Weights of a small transformer language model: 410M tokens.
MLP neurons of a small language model. Each row is named by its layer, matrix (up: input weights; down: output weights) and neuron, and shows model dimensions 144-239. Each number is 200 + 40 x the weight over its row's rms, rounded and kept within 0 to 999.
Before each neuron's rows, "fires in" lists the words (lower case) most often at its 100 highest values on Wikipedia text that the model never trained on. A number after a token or word is its count.

fires in: "s" 40, "these" 15, "chinese" 9, "russian" 5
L9.up110,216,155,235,165,222,186,203,206,128,207,159,193,133,193,294,306,213,115,114,213,214,176,174,221,216,246,261,301,147,175,223,178,217,153,289,152,121,212,208,167,216,214,185,157,239,164,215,214,189,149,212,137,198,192,211,171,171,180,234,156,206,161,219,219,118,177,231,235,165,176,209,186,143,206,130,185,146,229,252,193,214,195,208,175,196,209,177,177,199,249,189,176,288,208,179,167
L9.down110,216,171,204,257,102,178,236,220,211,236,190,263,156,207,192,183,256,137,261,212,175,249,209,158,207,162,167,211,132,243,113,177,127,245,234,259,274,149,212,201,240,207,178,181,222,145,196,193,127,233,258,188,272,198,250,194,226,198,180,250,222,271,160,210,184,162,196,275,244,157,190,207,210,199,243,200,154,197,219,194,250,188,206,218,225,146,271,185,195,215,197,214,138,183,289,154

fires in: "5" 15, "on" 14, "9" 10, "3" 5, "500" 4, "day" 4
L2.up214,78,236,214,199,188,173,191,196,146,212,157,290,188,186,168,184,188,217,184,171,176,199,203,200,207,160,287,262,184,291,224,254,123,237,215,172,198,244,228,172,152,179,208,237,223,255,292,170,187,113,146,161,211,194,158,208,224,204,156,230,176,203,254,209,216,241,268,209,146,212,186,228,238,227,204,133,137,235,190,208,138,206,231,234,117,228,256,203,157,202,214,202,208,179,177,234
L2.down214,141,190,181,184,200,179,192,164,159,151,184,211,216,265,178,162,179,136,211,222,240,190,219,227,261,197,255,211,164,156,155,279,174,289,201,221,245,186,245,214,241,182,154,104,299,147,182,217,174,224,235,201,214,176,225,202,262,134,166,222,134,199,237,195,328,221,177,267,214,240,147,257,225,240,189,266,193,282,261,112,125,203,225,173,235,203,159,192,182,201,190,207,226,194,199,97

fires in: "an" 63, "analysis" 4, "ancient" 4
L16.up954,204,256,155,149,238,273,229,221,245,195,195,149,235,145,214,214,201,205,204,209,199,225,175,126,185,171,255,232,233,194,179,170,268,177,224,167,216,234,213,222,267,183,235,214,164,206,153,186,171,231,137,209,213,159,167,158,201,172,149,262,206,185,158,175,158,160,197,321,124,195,238,90,252,202,228,265,192,182,169,210,253,215,176,171,165,233,148,224,144,208,239,202,239,261,212,225
L16.down954,305,227,159,150,204,272,240,224,266,198,222,186,201,198,214,191,217,198,93,166,128,219,178,188,217,187,230,203,223,242,183,134,157,197,189,250,214,222,187,243,212,157,177,291,204,219,176,185,237,259,269,199,247,250,169,201,152,143,216,232,191,205,138,142,186,284,170,228,175,210,218,181,217,187,199,228,247,205,194,198,205,185,177,226,173,202,258,190,135,183,223,298,259,159,200,243

fires in: "more" 22, "no" 19, "none" 14, "than" 5, "non" 5
L2.up401,182,228,167,168,226,222,206,231,217,194,143,207,181,302,203,224,208,262,206,169,211,121,197,245,184,196,221,151,236,276,172,173,278,190,282,196,251,229,100,211,242,262,164,176,166,130,233,221,175,207,183,208,176,241,246,193,244,239,194,241,260,259,216,187,93,141,188,210,195,232,269,187,183,155,159,161,190,153,258,200,248,180,197,204,209,212,155,220,201,198,187,194,226,133,219,207
L2.down401,202,212,219,198,263,186,148,233,218,211,154,211,196,219,186,255,228,145,202,153,199,173,209,237,173,256,218,187,142,222,219,192,203,169,190,128,198,275,203,236,184,170,154,187,177,181,263,233,220,153,185,183,161,184,147,201,226,179,169,150,222,198,196,160,186,247,179,157,164,183,334,225,231,174,247,221,199,206,205,225,176,253,187,99,205,197,132,240,142,259,186,240,178,192,276,190

fires in: "united" 43, "san" 6, "university" 6, "santa" 5, "city" 4
L2.up121,201,293,249,278,168,229,227,166,129,230,232,181,223,169,187,171,172,220,182,197,263,157,147,186,233,220,217,175,221,196,200,214,187,176,230,226,188,238,233,184,228,172,242,170,202,140,219,198,181,200,168,235,244,183,181,214,163,236,204,231,192,265,294,177,187,182,228,154,199,216,260,232,253,181,171,160,181,241,200,236,244,221,229,229,256,162,178,110,231,196,209,160,191,105,225,283
L2.down121,157,197,217,154,152,177,142,200,241,245,225,244,274,176,94,240,180,194,253,148,113,264,297,195,137,142,170,240,144,220,179,211,188,201,223,219,158,197,222,239,253,192,186,204,123,164,192,184,187,193,266,205,270,240,240,220,223,236,181,127,160,160,242,216,267,232,178,214,155,204,119,218,209,187,182,256,202,191,236,276,178,230,165,89,223,196,132,183,209,240,157,170,284,154,254,206

fires in: "japanese" 11, "russian" 10, "his" 9, "s" 8, "british" 7, "first" 5
L16.up258,191,233,164,133,199,212,188,192,157,186,203,197,237,217,235,199,187,235,197,220,258,185,191,190,127,125,224,290,195,158,152,157,271,146,288,263,54,177,215,211,230,174,211,114,214,162,241,180,229,270,181,217,223,222,238,197,190,165,204,157,204,179,207,194,161,184,174,188,213,187,183,184,173,225,167,196,199,160,186,293,239,118,178,192,154,236,244,242,161,235,299,203,192,139,287,174
L16.down258,166,255,186,276,152,176,205,182,237,190,185,156,210,161,183,253,209,179,178,239,217,157,175,212,214,214,213,258,181,195,238,194,209,211,238,210,237,162,316,226,148,186,148,191,199,253,143,175,195,178,155,206,228,150,219,262,188,240,162,234,135,185,196,150,204,152,199,229,194,195,133,144,130,229,230,254,201,203,164,208,231,195,256,147,151,202,203,258,227,241,213,194,188,154,213,232

fires in: "the" 53, "was" 19, "his" 9, "then" 5, "were" 4
L17.up647,229,208,199,290,252,153,164,214,173,219,224,214,214,145,218,216,162,168,119,142,91,176,259,236,163,200,210,188,168,221,209,158,191,166,167,188,185,210,250,196,139,170,211,190,183,164,200,156,127,180,199,239,215,214,208,179,317,257,201,206,190,182,232,197,186,200,228,176,136,224,203,167,279,202,272,137,244,180,143,274,210,205,199,227,147,185,197,194,179,232,239,177,219,90,234,242
L17.down647,235,252,226,259,249,221,166,212,248,229,121,202,219,232,202,238,145,26,306,230,159,140,217,241,122,180,214,197,133,238,200,241,148,212,244,176,174,234,212,211,190,271,174,268,207,153,243,196,223,254,171,159,251,172,158,203,158,159,227,199,215,177,183,184,217,224,182,187,193,226,172,223,243,195,199,234,161,131,170,185,233,160,259,159,163,262,226,211,195,208,168,64,250,205,186,193

fires in: "american" 35, "the" 12, "german" 10, "germany" 5, "australian" 5, "at" 4
L9.up668,190,283,251,183,143,203,263,222,190,183,240,238,208,199,180,167,156,217,181,170,123,248,225,228,144,266,246,225,166,149,242,133,198,169,232,160,171,255,143,201,158,226,224,237,197,168,131,200,222,192,142,178,143,280,166,259,193,253,173,224,160,204,245,182,245,176,193,230,203,227,184,185,236,237,263,167,119,212,221,223,191,216,216,193,189,171,197,192,219,298,181,183,269,172,212,165
L9.down668,137,184,183,174,211,177,198,131,230,217,136,161,175,211,204,246,126,106,277,242,201,237,252,160,65,203,137,230,266,201,170,207,144,157,213,94,144,217,180,256,176,198,143,224,196,171,215,236,173,232,184,231,164,242,196,179,136,227,193,285,200,171,249,214,233,220,221,217,155,189,223,197,142,235,226,240,138,248,161,251,197,169,179,209,185,201,160,217,227,267,285,195,234,176,215,189

fires in: "from" 14, "both" 13, "written" 10, "released" 10, "such" 7, "born" 4
L2.up43,235,160,209,148,198,196,287,266,242,191,152,239,239,214,200,180,192,213,208,226,185,273,95,265,245,138,153,58,205,173,159,203,144,151,207,167,270,256,223,246,173,237,213,199,131,141,157,170,135,256,191,199,112,160,173,146,267,217,186,256,230,181,249,234,226,226,179,281,262,252,226,230,173,268,105,222,229,247,243,193,195,256,194,227,226,226,137,182,206,204,273,198,176,171,183,211
L2.down43,258,213,199,228,202,217,217,111,267,132,151,187,224,182,213,219,225,154,180,217,181,178,190,231,198,148,168,162,221,257,207,198,184,191,221,208,259,225,205,180,260,187,232,141,203,172,187,157,252,133,179,216,215,235,173,258,217,276,209,166,195,240,196,222,226,164,206,259,242,198,193,148,211,122,270,284,291,245,194,206,136,175,185,157,181,156,254,161,179,192,229,208,172,195,241,211

fires in: "on" 80, "released" 5
L2.up395,246,222,224,156,127,142,220,227,223,223,136,152,269,159,206,187,203,158,237,271,197,238,232,160,206,197,200,114,178,186,202,271,178,153,121,166,263,224,145,169,234,149,223,235,132,261,243,152,259,213,230,175,265,161,219,204,183,222,213,169,199,186,204,174,211,195,216,199,260,260,179,240,209,145,233,153,234,195,273,160,145,132,235,152,257,226,253,213,210,204,175,153,182,62,217,235
L2.down395,198,262,251,220,183,218,144,218,140,279,205,162,260,157,138,222,161,190,226,224,151,205,167,227,285,89,200,164,203,142,239,223,125,201,279,201,258,173,208,145,121,154,217,235,138,216,205,183,260,220,180,263,196,116,123,206,243,223,266,214,204,120,192,146,220,150,208,154,237,298,224,258,214,229,182,244,185,225,231,127,103,205,216,163,184,219,253,140,180,241,169,174,194,244,247,196

fires in: "the" 39, "contract" 7, "2" 4
L4.up450,221,202,180,154,140,243,203,216,198,246,155,237,175,227,247,163,177,249,175,250,95,206,87,141,144,265,175,280,166,158,147,223,247,200,258,174,224,217,204,185,204,135,192,226,222,209,147,190,223,219,211,150,158,144,163,259,214,185,177,160,182,205,202,261,263,246,209,191,211,208,346,193,175,177,219,188,230,193,265,183,189,232,208,133,144,178,163,126,141,236,164,203,198,217,190,226
L4.down450,159,168,243,254,155,115,266,226,161,142,219,152,242,173,209,184,208,219,156,180,250,219,269,173,201,184,153,173,147,187,176,153,177,147,162,78,203,240,165,199,315,197,139,212,152,144,187,231,164,166,215,157,155,271,213,201,266,210,172,244,255,278,135,207,127,139,198,257,171,195,160,238,201,178,205,232,174,152,172,214,180,190,157,230,195,204,110,231,252,159,171,212,228,200,147,176

fires in: "to" 29, "for" 9, "initially" 7, "individuals" 4, "individual" 4
L2.up71,161,228,212,162,214,229,154,285,221,186,165,247,136,192,155,225,154,164,233,208,158,193,247,186,227,240,250,263,157,217,243,224,262,225,197,243,196,222,148,206,186,195,207,135,235,196,270,175,218,168,218,214,218,243,222,240,159,223,225,220,179,180,176,243,210,151,132,188,144,217,196,230,138,128,191,204,175,172,216,257,274,200,189,210,201,135,208,221,150,208,180,197,212,205,230,121
L2.down71,103,203,238,190,155,189,186,136,180,143,163,168,95,224,260,243,207,272,232,176,239,178,224,174,180,233,235,128,134,222,127,186,204,224,286,234,275,175,178,254,230,277,224,136,213,147,201,224,181,186,242,132,175,240,152,186,200,212,157,181,171,157,162,200,215,254,178,210,220,175,185,212,207,158,265,198,187,200,142,209,206,240,204,214,220,190,160,257,235,223,185,214,201,137,180,173

fires in: "known" 18, "study" 11, "found" 11, "founded" 8, "described" 5, "founding" 4
L2.up77,230,271,159,234,216,166,183,231,180,241,160,192,213,196,276,272,207,226,213,192,249,142,251,250,178,199,181,129,143,271,201,178,175,226,235,272,213,170,182,309,189,172,223,196,195,274,193,165,196,178,208,291,245,201,267,215,193,234,195,184,197,171,221,154,170,179,105,205,232,237,160,193,203,135,146,147,259,224,188,207,173,176,237,245,229,163,249,165,233,214,261,171,238,176,232,219
L2.down77,152,198,82,194,219,198,210,117,239,132,200,195,200,215,163,179,183,199,236,195,182,185,124,142,225,254,170,284,240,222,155,131,161,233,185,167,206,254,162,151,122,213,196,211,157,269,194,239,211,205,177,176,225,260,182,124,158,228,269,197,208,168,166,158,221,159,217,292,188,245,181,260,239,138,206,166,196,266,253,178,168,239,135,223,176,164,200,230,200,194,209,208,189,236,239,205

fires in: "american" 14, "local" 10, "russian" 10, "german" 9, "established" 9
L2.up604,237,269,207,167,187,179,205,183,214,193,254,184,251,172,199,200,195,235,244,137,178,191,184,273,206,184,193,131,203,184,205,158,194,214,273,146,243,183,143,234,264,137,147,198,180,227,136,179,280,180,158,234,186,161,303,147,204,203,162,133,217,196,180,224,210,212,265,206,201,217,190,171,196,174,151,186,155,169,253,206,194,188,253,168,175,169,193,207,191,158,238,182,205,201,178,298
L2.down604,218,165,174,153,185,208,206,240,166,256,163,174,204,223,152,204,175,244,172,234,223,176,181,204,135,190,208,213,170,190,215,198,168,190,309,188,216,184,178,170,185,210,200,224,171,174,148,158,211,267,199,214,283,130,231,207,186,182,137,220,90,227,180,238,228,180,128,224,236,120,144,202,233,235,200,221,98,165,254,194,247,200,199,149,176,161,210,246,191,226,138,239,194,204,193,181

fires in: "who" 44, "which" 35, "had" 11, "whom" 4
L2.up582,171,223,176,171,180,159,197,280,238,161,194,143,194,234,225,173,158,209,171,228,146,176,139,189,222,237,226,210,222,189,169,220,163,188,156,188,173,161,239,228,232,211,255,200,212,241,209,114,203,180,317,160,139,198,202,197,193,224,208,134,242,196,212,204,178,190,256,173,167,170,267,124,130,153,148,183,220,268,180,257,210,210,289,176,178,187,276,229,222,212,171,196,171,177,257,238
L2.down582,214,267,176,237,161,210,174,213,192,133,195,150,170,166,199,214,204,190,153,258,213,239,267,182,154,201,253,235,214,231,165,131,164,180,99,206,163,190,272,191,195,156,232,298,260,210,184,219,199,160,208,237,198,202,226,282,217,162,180,195,189,150,137,208,150,153,205,165,136,241,219,200,204,174,197,188,246,221,202,226,175,264,197,175,199,207,212,185,236,119,215,189,161,209,197,116

fires in: "not" 51, "can" 5
L4.up164,225,261,187,196,126,271,208,181,208,262,199,275,250,154,247,217,235,186,185,168,201,168,235,188,101,239,215,182,196,208,208,255,184,155,223,254,254,169,244,139,120,132,231,247,230,119,244,167,166,258,223,234,214,207,158,147,182,231,271,124,244,165,185,212,181,182,151,252,175,219,186,209,247,169,264,198,194,199,248,174,208,214,139,159,207,266,176,191,198,178,220,232,248,228,196,132
L4.down164,279,241,251,165,132,227,214,222,161,182,218,214,221,204,224,228,139,157,176,270,241,201,167,213,213,112,209,136,197,183,273,189,193,157,208,170,194,185,172,189,125,93,192,240,141,202,261,291,211,199,230,199,203,192,174,193,165,209,214,146,204,198,230,208,255,178,210,172,201,162,173,179,140,178,202,210,150,225,204,208,185,229,174,179,249,221,157,190,249,127,211,214,234,237,221,190

fires in: "to" 25, "helped" 8, "help" 7, "among" 7, "being" 6
L2.up697,217,134,153,238,194,169,197,230,215,195,196,239,176,206,232,136,220,170,292,233,191,187,218,189,131,192,158,146,192,205,145,192,267,208,220,226,196,229,114,204,238,178,203,243,201,228,191,137,232,137,188,188,201,287,176,248,168,272,265,110,298,225,152,221,208,186,226,212,188,165,212,265,154,165,169,222,183,180,231,224,266,182,152,215,191,221,180,141,221,181,192,250,236,195,229,193
L2.down697,254,184,214,233,210,146,215,216,176,169,164,200,167,255,200,211,195,220,186,236,229,176,205,242,145,256,226,214,231,161,149,228,200,243,183,251,228,197,158,151,170,217,223,196,189,201,221,203,200,184,194,126,230,128,160,163,157,209,246,208,208,195,248,208,300,181,235,204,123,197,182,213,162,100,227,187,176,175,193,247,93,135,219,116,204,151,162,140,172,231,205,209,183,121,277,232

fires in: "on" 79, "released" 5
L4.up978,207,137,220,186,193,268,259,198,251,217,224,235,187,239,227,241,128,197,260,190,178,230,194,200,157,132,186,133,209,234,141,204,243,190,169,136,204,185,196,185,272,208,289,196,170,175,171,181,244,204,244,136,199,131,199,222,188,216,149,204,281,199,220,255,237,216,256,198,161,202,238,221,219,161,233,220,201,198,125,270,186,178,196,148,306,294,149,185,210,269,210,145,220,160,246,188
L4.down978,208,256,276,227,179,122,123,262,186,220,207,144,218,207,164,180,261,234,178,219,160,173,169,193,204,235,187,254,239,227,209,260,169,204,155,158,211,164,225,184,215,186,177,212,223,264,238,162,270,187,178,217,209,249,175,213,180,193,205,237,127,239,212,197,132,191,212,170,142,222,290,248,254,295,160,146,141,287,244,207,167,191,177,264,170,144,234,240,200,232,255,199,193,206,224,224

fires in: "an" 63, "any" 7
L11.up258,152,174,180,140,261,246,265,247,267,263,174,118,171,183,235,171,184,175,193,174,188,240,212,119,256,113,235,192,152,190,192,144,231,232,176,222,147,214,215,210,233,204,137,249,209,194,129,205,251,234,174,169,232,168,113,193,255,152,211,175,228,280,274,168,161,172,148,232,223,213,171,199,212,253,160,189,173,188,184,259,212,230,156,247,148,205,178,248,183,151,251,177,230,209,143,226
L11.down258,270,175,174,229,260,261,197,166,153,248,186,194,239,188,190,180,113,234,219,244,219,220,151,228,121,211,216,247,200,208,176,255,191,193,182,198,235,138,227,190,203,176,207,238,216,218,167,258,211,256,195,253,237,221,148,268,169,160,157,220,177,191,230,253,193,262,169,237,130,192,182,153,191,253,224,247,143,214,203,239,207,194,215,168,133,230,215,110,185,199,214,276,208,161,237,174

fires in: "not" 74, "notable" 5, "noted" 5
L2.up1017,117,194,112,258,220,208,185,199,242,197,216,283,223,256,241,221,187,146,222,186,227,135,218,168,182,214,197,142,203,193,232,285,157,272,181,211,245,143,209,137,138,219,215,158,254,184,221,197,174,157,172,236,209,173,159,178,94,203,125,104,241,254,159,170,153,210,210,182,193,188,200,274,258,183,200,180,238,161,199,225,129,262,199,197,253,270,200,189,172,204,189,238,168,216,192,202
L2.down1017,202,182,212,194,160,300,162,201,208,199,128,248,218,254,244,208,196,151,107,162,201,254,163,188,154,222,87,220,170,210,143,235,171,172,209,199,259,150,140,216,202,156,221,198,207,167,195,129,197,274,176,188,226,156,173,158,203,229,218,159,219,165,210,215,269,156,194,196,223,202,182,200,171,205,139,224,243,154,152,195,157,260,222,197,259,263,125,265,191,160,175,210,214,166,219,200

fires in: "university" 31, "through" 7, "league" 4, "florida" 4, "hedditch" 4
L2.up757,239,218,199,126,148,174,193,182,232,216,271,171,154,188,126,157,236,171,237,190,231,187,157,135,268,205,189,202,263,167,134,177,146,229,194,211,229,202,265,198,165,190,219,149,195,173,190,173,180,247,277,241,216,170,224,254,166,201,222,200,205,243,275,157,162,183,131,192,260,213,242,214,180,139,236,223,212,269,191,183,156,275,227,184,170,140,222,209,220,214,228,202,146,131,199,212
L2.down757,197,142,175,113,194,201,205,191,228,198,233,144,157,243,209,204,174,110,197,216,227,142,191,231,209,163,213,203,207,228,135,182,166,144,191,219,170,196,211,204,145,190,146,181,164,244,177,221,162,215,123,204,176,206,235,168,106,276,114,231,202,212,189,158,191,157,108,210,176,220,182,166,201,194,208,183,208,201,210,182,149,141,222,113,133,171,192,128,245,185,169,175,190,175,231,217

fires in: "time" 35, "forces" 7, "times" 6, "force" 4, "years" 4
L4.up954,148,189,168,198,184,298,194,266,196,257,185,258,174,200,177,191,221,260,207,210,208,175,159,248,225,190,182,224,184,200,242,230,197,99,210,264,184,315,206,134,210,256,180,187,195,239,238,210,159,220,237,213,187,146,197,235,110,208,146,244,173,192,214,207,162,168,140,225,252,207,262,214,201,253,165,224,182,197,181,179,179,192,213,186,182,224,219,214,196,216,208,238,203,193,175,222
L4.down954,182,140,215,235,192,220,187,192,186,169,242,146,228,193,272,212,205,211,208,275,179,172,205,249,254,233,184,239,209,233,219,160,236,172,200,133,221,143,211,236,275,168,236,246,175,184,118,211,139,278,286,236,153,184,203,141,142,180,193,177,245,268,201,175,193,147,240,191,271,229,94,196,262,199,237,182,183,193,169,245,245,231,196,154,267,269,198,205,201,180,268,192,206,144,222,211

fires in: "was" 33, "died" 13, "retired" 4, "were" 4
L9.up789,217,250,207,200,268,212,196,272,224,167,162,177,188,128,183,252,246,262,242,229,125,193,220,208,138,203,152,217,142,162,152,240,228,157,205,238,187,162,199,221,214,161,239,203,162,255,228,189,171,205,191,243,212,181,149,196,152,250,142,151,155,207,266,238,211,211,239,162,141,215,150,169,145,181,125,196,213,145,248,229,87,151,190,192,134,216,137,144,184,209,258,127,198,139,218,185
L9.down789,203,189,177,182,205,193,245,201,209,222,237,180,253,248,203,165,176,98,264,242,244,194,219,150,204,187,234,154,204,186,194,182,238,284,179,137,178,170,209,230,246,202,212,176,270,195,220,171,256,195,265,250,228,202,142,210,259,169,220,243,177,228,211,146,200,177,173,211,266,69,199,273,202,109,206,228,178,164,204,228,123,210,162,148,190,215,282,93,233,264,142,209,251,160,174,181

fires in: "to" 64, "who" 4
L11.up416,187,251,159,168,117,186,137,197,183,233,217,205,120,217,178,285,198,242,206,139,211,229,227,149,127,167,124,190,253,223,203,145,264,238,270,239,175,130,213,128,172,218,193,320,201,203,210,129,185,179,189,245,213,199,181,191,201,196,282,206,212,259,233,135,220,199,147,197,264,197,246,199,204,229,250,172,201,253,156,210,207,167,218,225,206,205,206,185,198,84,214,206,215,268,221,259
L11.down416,183,172,186,179,194,206,173,248,188,216,218,179,182,183,162,186,109,245,242,218,263,208,183,232,145,208,190,188,207,185,229,237,152,192,278,232,202,164,185,207,193,143,217,195,229,104,161,161,265,253,263,177,259,180,188,158,177,182,260,143,207,272,233,186,178,190,170,213,252,150,212,163,239,227,222,173,252,184,196,225,240,243,145,210,191,213,171,303,100,158,159,205,154,211,231,289

fires in: "total" 13, "record" 12, "date" 9, "votes" 8, "score" 7, "scored" 5
L2.up244,265,172,121,205,148,127,198,294,153,254,213,177,165,246,258,148,221,196,261,151,151,169,146,161,223,169,199,230,195,234,159,225,224,211,115,214,165,151,185,233,164,152,157,252,173,216,160,190,103,276,243,190,266,211,135,208,179,152,171,196,209,179,213,210,221,212,243,145,221,248,219,121,274,169,118,217,181,200,183,158,241,168,206,211,93,198,166,189,181,161,239,260,177,173,177,225
L2.down244,250,169,190,250,191,163,144,243,209,189,256,182,193,173,194,173,149,193,237,245,169,113,172,182,188,201,243,286,219,177,224,182,216,157,225,219,250,171,226,180,103,126,186,314,156,250,208,179,176,212,273,176,169,219,207,234,162,215,200,246,198,243,243,179,98,216,181,222,246,199,172,268,213,126,236,209,162,206,210,216,212,159,219,214,256,172,195,127,224,174,213,184,184,243,187,139

fires in: "of" 80, "more" 8
L2.up363,128,176,193,241,162,115,198,228,308,213,219,236,212,225,240,160,262,209,231,268,140,152,152,182,217,220,211,158,199,240,179,212,169,243,171,223,239,224,196,210,239,201,194,271,168,255,185,153,147,132,206,166,268,237,205,114,160,258,214,176,254,179,194,154,230,212,226,238,233,207,206,181,167,168,156,155,192,170,209,216,275,153,176,172,213,237,203,274,244,177,225,187,259,212,252,205
L2.down363,247,280,223,289,227,258,134,213,165,207,217,225,164,167,147,240,166,139,79,193,195,282,210,193,228,137,202,128,194,145,199,173,227,241,174,221,176,178,169,157,235,218,189,227,193,210,205,202,177,237,136,203,161,206,243,200,264,178,247,183,216,188,177,251,245,205,205,209,293,199,232,202,172,191,188,160,202,223,231,230,149,157,186,178,209,194,199,192,210,203,138,192,208,179,265,190